config.toml
norm_place = "pre"
rope_base = 500000.0
attn_scale = 0.125
init = "normal"
beta1 = 0.95
schedule = "wsd"
train_tokens = 458300000
MLP neurons of a small language model. Each row is named by its layer, matrix (down: output weights) and neuron, and shows model dimensions 160-319. Each number is 500 + 25 x the weight over its row's rms, rounded and kept within 0 to 999. Numbers have three digits each. A neuron's up and down rows have the sign that makes its largest values positive.
A block is one neuron, or neurons of one layer that tend to fire together. After each block is what it responds to, as a language model described it from the Wikipedia text at the highest values.

L5.down619:486500467520512472508506450513540495482512489529529487473526508464498533446528506502491523478543519519491525453515460541506482479464511513458501501504493478445513489486452473521522565513487485483498525499535547514501490454491508471472526554493519521513482493491489525491499450521456493488436535481520520521520483479493485505491525491480461487463487520504487522471521480555517517510501474531523504505501507525486524500490501501473512457483465474480485545481498516504577553478512537
Temporal and ordinal modifiers

L3.down73:515503478492509508492462508496544464464452467507498492495496510486480464466481520510498481540443481472490487522493523514516506534474552505527512465490474523481440557518503462498489545517465476518488505462503459501474494530507507496496501443498540547519518507521471487484538532506477503492563466489488485528490497449514491490481488457531464478485514481500510490485477491492514454520468486526468476476515512478569442500512506519465518504502511483478499505486510478482500492469498517
L3.down275:483496486495513541502491449508513423510473494514525488493483518494503485504489496501513475543446474488491482493542503501489471511515542507590497480472492482509477528514528475485496543507468505493496527474542499506498469528484457525496516414480545506474494532501479473492497560487507522502497511510524541508465502459518482490534495475573462507477541512502475506476436493493527494501485487513505460477509524471538452524485545507506506513499495477519423515481525486476501500472507505
L3.down599:492496497512468514545495477517549447485505495490472506469518506499537478543503525495539481461447502513492492503497526487487530474537540520563503484488501511509541473502500544516533506514474473489513476456473496513484497529515503532485488490526536443520478537471524488496523535502502501471508491486479506520503498467490489539528478541510507530475527495516510476517459485509502516476507467505511519527491505505524523426482505509518507494486513494534490468491497503503504562426534544
L3.down671:485483492514491482503497467513497450505483472510515523478530539522491532521508546464505483473511492500490456513478471518499492498494475487555526483532498500505430496495524515515503542485485485507516501477534465493493456503519511519489527475494509514491508534466521447510506510503505490515497525480489498461531542452486481513497517518525469521485520550507476494482469511471546470559477498501524478460504493511473433520462494528516493495543505489509487501522511486514534508483512519
Mid-word name and title pieces

L7.down102:473507524528520525466455504494474472483515471499492516457502514531519496520533504495517521516466475514517495487505501502502520505520496479498540502451504488468490511505493480496522523513468498520482520496484489497496499510496509511468567515509486504531545505502494517499506466523521527501496499456445458520482537519504517451498492474493497484543493475509460443508507522503526493487505455529535519474551514491533498494496513531504497549530521516513465454494528445496509508584520498
L7.down131:498505490504493484495543493485510497536490486477472487500525500524516513509524511505530458505524514473550470493492464463542514447529480503522498500517537503531510504512487483513492537515487509501543466485472489487533516521511504525535474519499498550527472524498541523453509499488490469506506531486517496516549449493468489520501520510478478537427488516500509490471509440493495485507495505547518499506496502525449457535515500469485488514482545519483517453484483511499509473506463522
L7.down170:532485491539498505466514488502470492475519487512503523483531517529506498505528477517519470495509477582503467445473510477459508513517507507506512507562470482524509536526492457522450473515448513457510518467524496485478476475490496512509478506440522482551491497512518505509513479495460484462466502558466539498505469528501474503514515502511476469492492494490521514505508506509502545521498466480476512523482546500477479484468503500475481507467527501494509461479507516519480491593466476
L7.down172:469510546498530448527511506497510512480522500508487521508443492514489510475525520505490504481518467488523509463493501510494527494471486508529575478506479496498481530464512520472484520528444488532490527536506491482505516520502522435494535495487482529534497511512452521521492481553521534539547494457459493448490524494475486501545455495512508494552537476479474496471533485502547507513523508474487533486521511439511476508503523511485425482471512478518498539465494482507494541510522450
L7.down191:536502474497499485496455492519498498520490488571514535515525448473503520448498492499473472470456475500480485522493469468499514510514515505568533489521525482450480507510534483543490506458471477499521491503480499479441541485508471501494485476483506497555487472499486485511490507517502487498469437496501483540491479465433473500500494512558439470523517456489504501519492488495519520514470520509509512550513537521499532472517530436456467510545488504501522462517475523459474482508496510
L7.down209:484513474460482479512519517503480545486523497507473483515493526471492463504502493459513474486538447519547488466506472507492519438478505477517551474515465484437509455492510500488544540564501501531516489488468514502502536506530481512493534502515555474521512520533514508522580492492510498458496456513484500491492463479471525430491489472491505482507471485491512514484514506469492568508492512500518539554474515472501498497502429482520480481489476507468501493491478511516490488492498492
L7.down222:457489508469486505518490520474480491537452506523515533499494512516508501493463506527493458517456511452527512550498509482503503488460541501522504522547522497523461495481506479485526526503513502528474509494481484466514448534482486502488502483512532519507521486513468502484496538504523510519544516482472485523490535460469503528456509531465533489484500519497511535514492500545509483499515515543521537491493515487473519513474499462496572510471540442496512466534578467490517447519470468
L7.down285:509490495492538517497515480498459557508465502516552509482535468504496522492467530521497492509503459485534464523510482472504507489502540489497502521530540506542506506505485495510479527497549518495484487482480530492470484489528526545557467543527509514509483521487515496471453505468555497502507492557515487510538483519492442504513548482509533505493563514514455495509500461532517502501487532533489504465513519515473495500514477478499472464496504511545458499499517525524464514443480519
L7.down443:499499508453515523490492523496523431504489490476452491525514515507549519510541506494503497457477508501521535515514489497497533559490505509516508503488495474524502474496493532525464538463492506595503485488450473564505487483506569546525503513475517513491498492507527492515460533510513430491514489516509527516533451474465502504518454546544443538495489446509519485487508509520497497543491485478512501512553521489474490489520486502536471515486496497502448488473481522505454484462507523
L7.down484:505527491486490491488531495536476497462496490492513473549500549503511470443538540498530504515493428542559525461511499475507462516505531498540508507536483475480470490517488480498468521493487443487520534502518487491507474467545507518493497493488515547530506515472502488500478510506502464493501496526497479488544501493506504521512494478488463506503513513468523499514541473506502518520443496512455500540489520524513505458519498458495499468493515508489504454493504509530481495546523538
L7.down510:544496472490475523461541485500550512462483472480485508487514477498464507510512543481489482487462516513489530459525491497498477487494504488528522486526491492449501495446503515494528529545502468473540501513502526491512477456480525495475509498483524446464505518493519491523480483508507482473477554483528509487520477559466510516490505547508508510477493464547502488475484532494517510536472500479507497545473512524435514517474501497491455481533541484505475469553506481530481525441484496
L7.down608:515532525510466493506454493499550507554463521514496443466492449485436507441502483521494488556491456514508541481517468506514527491487515510535510493519446485499554468533520469497488510508490519529490482480496479532522531456502506532505481480489537531504492467494481526528469431523539504501508494461487501525509505498495455516537506483450439475453533489460491478495513524483495499476497516483506518516522532527514473509499498487477512474540516495486478519504511482474512493499452504
L7.down768:520495471495501494521499500527480537552494500485498489496495517489536442491482455511475514527488492499482460539509521513523514508460480493488540526469466482520517483501491574474521525548438486514476547482517504522521494530447476492481528533544486500518490505526466474495553488504492480479485517507473511474527469525527538465503461491500481507469490498520461556465468542517491523529500473488499450487498480509497510531504492482493496478478560487550482486504520534479481501550485502
L7.down877:485471486512523498512451488499473493531495488498505512498473506455469471476513487479475477478482506507512508528502498532489559463494513528482534529480455538479552518545508509467506514481477528495490496507523482475517487496510468447516519510485508458472477503505489478521548487507495504472499512543467559508492493558495473497554471525562480508501495532498531482530495477499495498553512497460488523545506501526479507487479469506545475509488530516516488520483468565489524530508519460
L7.down1072:531509495480490519548478502494476548489500461505513493527497499509507468493483525433475505503487507537519532511506493482474494528444506534527463458522507503473497533467505536498527513545499548471475502494492526495466487459518490510503457492545516522525509484486476491505498512521529499448518501488448469472480527493500526514489444485490509512428468497528511517474489502470515498486486533473513495488471500491509517517471507458509582462490515478504512515523497547505462544480488474
L7.down1181:478494554459519498472507517478497492417534530511428476512471480551533471500496514470497497499504513472565498512522472532526504499502472447521517495501511462505470475493480521535489543519519514519518513506498473510517484478497457507485528512479487484528477513505485515467488457523506482548510498509526489457514504511438484479515506494469459503492467528472512551523470465487520525483503498518515492518528481481493508489456517486535525502520528495510510470465479493482522510530511496
Clause openers and word-pieces

L5.down1260:536543526476511494502471489529504465544500529481510520528495505497514487520505524503499477509475479533490491495485476497484464508498492537518537497469518485481575504507493466530469475488501488485531521485540490501532557524479547525501540457518490516500500472466514508529470504485496458521472510487533500488467487459490480497528454538472473491509490484505506515468523468489542495542515502487464536504520476481506487457505491518479495512471493506475502483500551527538494469501527475
Name-final word pieces

L7.down39:493515503486484494494494487479506542482453526494497469476483492507517494548470509466523529562534515467515486500510510483508474517493464488484535466421508511489484522504527515525551474457455557483494528523480451494456509492470524533494530542490519482488523465496507495479553489523480467487496477473513487487529502486557512492498505537473489489523470501504534527521510495513464505500543484506508518467492501508506528523486491499519454530465543502475522496515493466514506500596473529
L7.down173:465490482478518537508525492502517510502528489511491494470493532496437469482491523516503529485533494479460471496523531527542536501473429503533467503509492494503523511524498472519495517514525499480480547508496520510517483460468452502490511474492456521493512509555501534421539520507518443480505503492528492491520478510519519504506516501505455514498485502512512508516491526520480519475473501508529505509498528501479454525486486488506477533488517521461538524503485526454495492627505523
L7.down454:474520530502486481505542513536493537459495492512531509519534479468541515561500502493491467529485492512537484507487516460517528527495523470502505480503451510480493461511475483507522473512506501518491486469511480462512521550502530500487506496486477506455503495495503497461486490494480483491521560515497497480508506531486529510464500517492496461478500461439515499528486492506458499514516478512522471501504543513464529469477517505487512491554489476493466467503493498507461470433522528
L7.down491:496510507454500502500468502484506502496518545506509522468477477416475514481530510480536488490529486485522484498506528503505495477499524484527501491446516531486483482522472501462491500497503506454519513464492493464509483459474538512527508529500459502551491506490512463488541469423537497527488480449500516498519524505528507510487478503497448506493486491513503520470495500498492530486529549478530554542481522486505480463515522517511477466504515464481489481488516543507532488437493499
L7.down520:490465555512541489512520520505443519503519480493484539549484474496486488476543450491476508478477474497507486570509491508483496538471474486505523495480483520522455553523502472492444516519517511481532517521498519503499504516495506514541475512500464486516490487491530501488450490494466483490508492514465511422508483508540492486527515515494540522508490469481482519551481480510524536513507489521509470512522525499485530489496525487481471508517514492492481439486481489529495464423502485
L7.down573:514543502480504512508483492507522527493540522495415520516490489479549499505482450499483500460521538516495517522480512504479508486487485527468498491495491512495464499519526484462445498524491534460482468470472481491529467534501520508501465474489489542496494488529537505508478487468482502548522504473521470484472491482534500466475478474539563479494546469502459485473486482475536499505502509522468507510510497503477505532556500502462474515501458482508505471497496494482510534483486470
L7.down652:529527514489519526522528499496486518518476511511517485540460525487484499499550529469532495523523548487518511503499512489489485474539527499503490479542483556490489491499469486512510539490501523498490522534505515523506517467485487469473496507471505468486524528462462507508496493507502505475497502483575488465489486549493454493489548516489559483486556501490491488443540487465545538511504463522530508467523534480522499477504463543499543503532472555534526483508484517476522486494458499
L7.down664:487511526518532492496541489489508520504515530510463540552491497511529476464545485477446485476480527492477514477496493468498481513477495521494464475498521479534519536521537449507498550516505476499491509512491482483529481515511459513489449491484487514469489467474486490492512546521542475466505493529520483491466530481486468479573465507511463493483513491493495484503515463490529541439502523479548485455447496490482510519508495499449505526529488475515508494491492496472468509516511506
L7.down757:475501524499470460523521511495503533472540478506491474566513503511533542511526503519513494506507535492478499496514516511491526482482467496526512497476466522470492501520477474540512464498520582499454483501530484463534470541508485496494492469538475489491513544489493467506508492524524548512512522519496433506498525523519476504504484497494491517480499495548503505513515472546496543466496523506510456504503476428525493562511500514507482499496512516477494514558558500509490504559554482
L7.down798:479486498505508514456508509486521543515511479499433482478471501548490507545407492482528484496527495496492471490518459508542458485493489450531514536445477509490521505481490498467525522509519494510505500493487504495468522493502446531537482482493481539465523530479484513496540463522508507502525467504499472485543459490515509501516514506521494509476528532536547505478520526499510498478510519446504558519511511517490515499498530467473488465504555498515514519534478492552513482486474486
L7.down822:489542492471486519522496510469501470512483479544461509476464484523505520542485481501496437516526480509476481505472486503489527483497484465467461506484491552535520499487552523539549450474509519464462526510533525502506511495487486522508463487514517471518516526542472502506520480514492525497513506481476583486504500524504496466474507484507510527460565507558487517477510471520493491499541513512525460458479533514451491522496426530482499496550493481545515478494496541546489465546514500
L7.down905:475513520507528522535498475480475524481493526498482513528516495513536538500487520514515485513557539493588491496509540493497506540478523468519473486520521518520447463501519507475448499480511492477521507504473532516492467525500492513480504490472488493475553465448515529469511497503462483549507528514482499469548516466527513490524509498503550509539485493486506506531498514486488479472536468513540505490457534494487491493513478486514533515504503494496459495495504484488490466507478484
L7.down916:492513432435516501515490472490521531504518538512552478506465526478514465492499492478506537495515533485546519514503525506498503468501473497502510480487474476497519471508559463507489519488505486511495496513483467459485503479501533548506534480516461507540542471504489493468502506542523532479524483442506471523524564502476574538495502538458482505533491486483504484547513550531493485515494503502493504487522514504488462501498487479471477495484494484522533546524484479494492517579512534
L7.down1018:453484465455493510523536529519502493540513489452524486554491524480486515507515503505503525551502473517524496486524517500510509501452525485532523484475477500489508498498503548500489476490542516516497501471468513523488452500502480494533490510491553468464484563531470512487529485535469544518493527509442492507454510475496539518514490507530443495547486486488517513511495488504471539486471486486481519442478481517491476508511558468495497495503506469481487524491483475539449515527482442
L7.down1049:523510503502523487501484507555464532475468480512517524525498514502504494464471459524490472530474441504474492482494508501481483508493518496482490477495551530524460522501505459523532482462481507497496484495490458501542523493505466475495470482486530506509500542540515462482506502500495512522530557517494538482493494522516477440479473472498469476439474468513487519553484496484476521512464467526469465486449521468507527585506544474478528470538533493494489504442502489517490543510532524
L7.down1262:541499538536494454490552472452475486513497504493457507491487478505525489503480498486499506495493483514497499479493486481495485535510497521492519525495490456475479510485491498542477519508524491435502551520464479524496497419467484527522494508500526529536513514511496498518498527455507437482496474526503468520494470495513469480516516507476465505453497503494539543531497480531489536447437487491498499479507494547495530486479541487549488448503558528517532464483507498481448493503485528
Post-noun relative/of links

L7.down16:472505484454508503500503492498517510505504505526502531508518528457488513489475510486522514464499470538512535487481555491523496494484520504504493496501500516483503510505481490522509515486490544461544533533501492490505531491481534446463457521539525459509490521531549465483535543458535456531514521513509505464521482497523477549510464454565467491468509511524493506469514501513502488496500466517497507495521450541512473511467487520503506529549487522524484532482554470487516539508489469
L7.down48:555485556544509483457470496513477525518507493465523501472476461463497478477539517542509493463507482491495514509520491503510515523545534515519501512499531472498490517502509494558463469492502505481531504535490483531480514530518504522529510489505468487518498515497519502479530530500533485523493473513473510487501538465496495540554496513506510554513532485531524501507519483490506504526509507517398459538495480531462507428525489555482487522501508514514493502460471487485498493476494495
L7.down134:510497523502429531500497518485468482515514489508472471467492496480515502489512563521504503497527508506475470522474522475500488486549531510505483474516520499464489508505457504489535493549507506537469509529506521502493486520464502535505481500505512458477520478513504525518493532530498520456544525507490462466493490495497447461521480546537466514498475535508484524501541489542511457536503517541488494497524502504458547469484480446519496454529494516497486478468506534454495478438535505
L7.down316:516510494560459477516501512522524489469503533513516493507497503508471514561479495465532497504513530534507527517491471538528481489479534464471510546525490482483473472520482466451528483529497529460516524526477505470497481495516464471477496472510488493486522519497529510512515507502541484503549525520475461505468489459541499556516486510488515522516489481494512511509469497529464507491477478481477536526449507494472552492503499502484487463514561496522510450445526439525474517464530520
L7.down384:445460470479463492495480490453474546502539551499493496523529525468506484542510515507508455487513492491535430508491475518479505516451516482482500503513494499519473479523471481485454508476513458454455546506486558555490489453507487463508542501502523506499486530511510492496543486510504486495482493470461468447485490489519498485418540499519518432483524526499517504477518513484486484469470537519487502486506503494492503485519480480454525532532495499491528505506481491507515462533497475
L7.down525:503490516481468500473474508508489498526441458513507504521511533487478473530516524476552483497485482542490494487505518517535516500522517487557489556496545491484478505507460545492480507508530473498491466513489521490509489497496482464494512456533507548544519517517523521523462475507502498501512511497480500499521515498499457473598509479549517508472471432522498495519482499478523540512471521467469482481512484524503460495486488516474494463479489518464436495492515484484516501401512479
L7.down688:523473498479489484498514490460498453531487480525487490487496509460498461502537506498519483450502472556527466508478516444529522494543507475535459530495533486514504488466529507461468491531478516539548502483479507516481445497534539502519508461494502521537509530499472501489521508447517509534516471521539509509557519498494505470513495459477523526472526469454502530492478480459495465466516505457517478495508539522495517437521522534471466486542501476489495476467529432518506481484489510
L7.down901:488471487484526491519497490506499509462493521489457538513519496509547550531573467474543473502533485521475493528484489519529549467498541528532518527460478489480509444527511519449506523515473528460506527509496487519491538505520492515497526467492493552503510505489536465488480513532511481491518519508476534508540505473535475486517505478459491466479473460520504527516491471522510502474512531521508519500476455486501462562469501484503453507473438538501487496527477522493521525608503487
L7.down950:516510480511468509500496478462522498497541550503428542491532541486509477525526510500507491568516461476546557463514510485444465567434522500528467512479575509487509528512526511549459537518501468524503497498560492503503486510512493555488510489484505519497473499493525520525551470480505502523498526480547528548523510502524509491547527500534499506459463497524503535484466499489475479477514504505513516486505479486534477511488482521508530508479514467464506505514529525502473479565493511
L7.down1000:512473504513489537510530497487492517517503464524489477496495486461475492532542476513466477544467488474481523496532486498491480512530498491537472497477528442482496484540481535503535477496527484525529517527500490519516485533517513484514541562522488516493510470463512548521474524473470498515506561508499490479539523485501440519506501488483480531470531514544432481497483482462529512470474504502501459463481495505455477507495442553492475536470469476481472491524514466516511481467505506
L7.down1043:528469500505447500455526507518510486497483524490524458505533512479497508532508465482530504505490462480503496516450464521522502518506528464512481502507487493487532499483481502458502463504513488502576484491530501491524462525523502469500481492525447494503473495505480511536505506525485533484536520509471528485497465495502515473515475484544490507556466482558490479449509466468531508482494503537500453503473511497513482491508463525517514489507508498524530507507503509486538505447549508
L7.down1047:546509493516514523510505503508504529516480473497516442502449514485511491484547506507479469501533503526508510501510473437493494508472508535548528491523486481449511495481500500530463501470494503511500561510516506539468478492530531505518525532508493507524498522486481468469505498502501498483542474565532519489464496491471488477517467491560485452475500430504506507495523458488512536484491536498447466502485477491447471508493464508472502484494535500489489494491412456503461471467489492
L7.down1111:501502464489492499456517449468495466515510488489496480520456494511489510509489488461519487511502501498546480537494500485502514459481451486505495533507560519453539499511505478496513510522462522487487498458501500504511528468476512471471486499503498552484510481529471478534503492476480509480548504472451530488463521488535447504449488495533515499530472508488480499491476535501499553525479530548503496536471524452528524529521502502459512535513482494511512567516495507463505492434531524
L7.down1129:515526483495500475529509509502465486481521495478514532467522534460487510522469462452527483496483494521481488513505495452522479493514478501498521478467477506521521445515545485502521471509505454486500487507484521468539468490465496533477497544472553492509498474509459497501568467552485483510494563446498525537498469520564529534464497550505492522462482519518551536515490519489493482465478467488495501534519565499493478532515513520529508495488472538488519524501452503487489506483529508
L7.down1166:518543483520531509500451464522522526502497465509493511505479525508511481486520532514522475492524479501480505497504545537511528491498466505493528466471545499544474457486486440442511519484493537508473514463484488470490544514518527525486494489476535538490514474539525497498491508516474482479494553469516520525528460506512509465461496508509494501492520472522513506457530559515465493529535492553524514539541513511473459476515499465466505453503519520463482521494527497486525479434531506
L7.down1251:474498556520490502477508500502489548524509485487517509543501484504464498486475498481494496551539534471503523503497476463454472490490535495542492521489472536482470509498500509538439484499512514470520496504514541492504479518521431446458493462501468525534476520462482491556495496530519498549465522482481509523458519490507481501495467505480486540511441561508486512489532513491520477492539525518527510524479523528524529479535552514503542484499501509482485469483514550501503501414500495
Word-completing subword pieces

L5.down785:484473542533509475471489492520487488486492480508483495521498495534529475520554520511519518498498452502469446478486529500506477508572522506483486534528436528460503462538498508494521480505495481524508515520485486547488506504494516449483536489480468510454484527504484480520529458510493498483517460585501576488497513501503497529496506521520524488498510491463496506511474496523464480488491500476534503540472483499495511524443531490501476506511502516520485551429509497532531484507477491
Auxiliary and modal verbs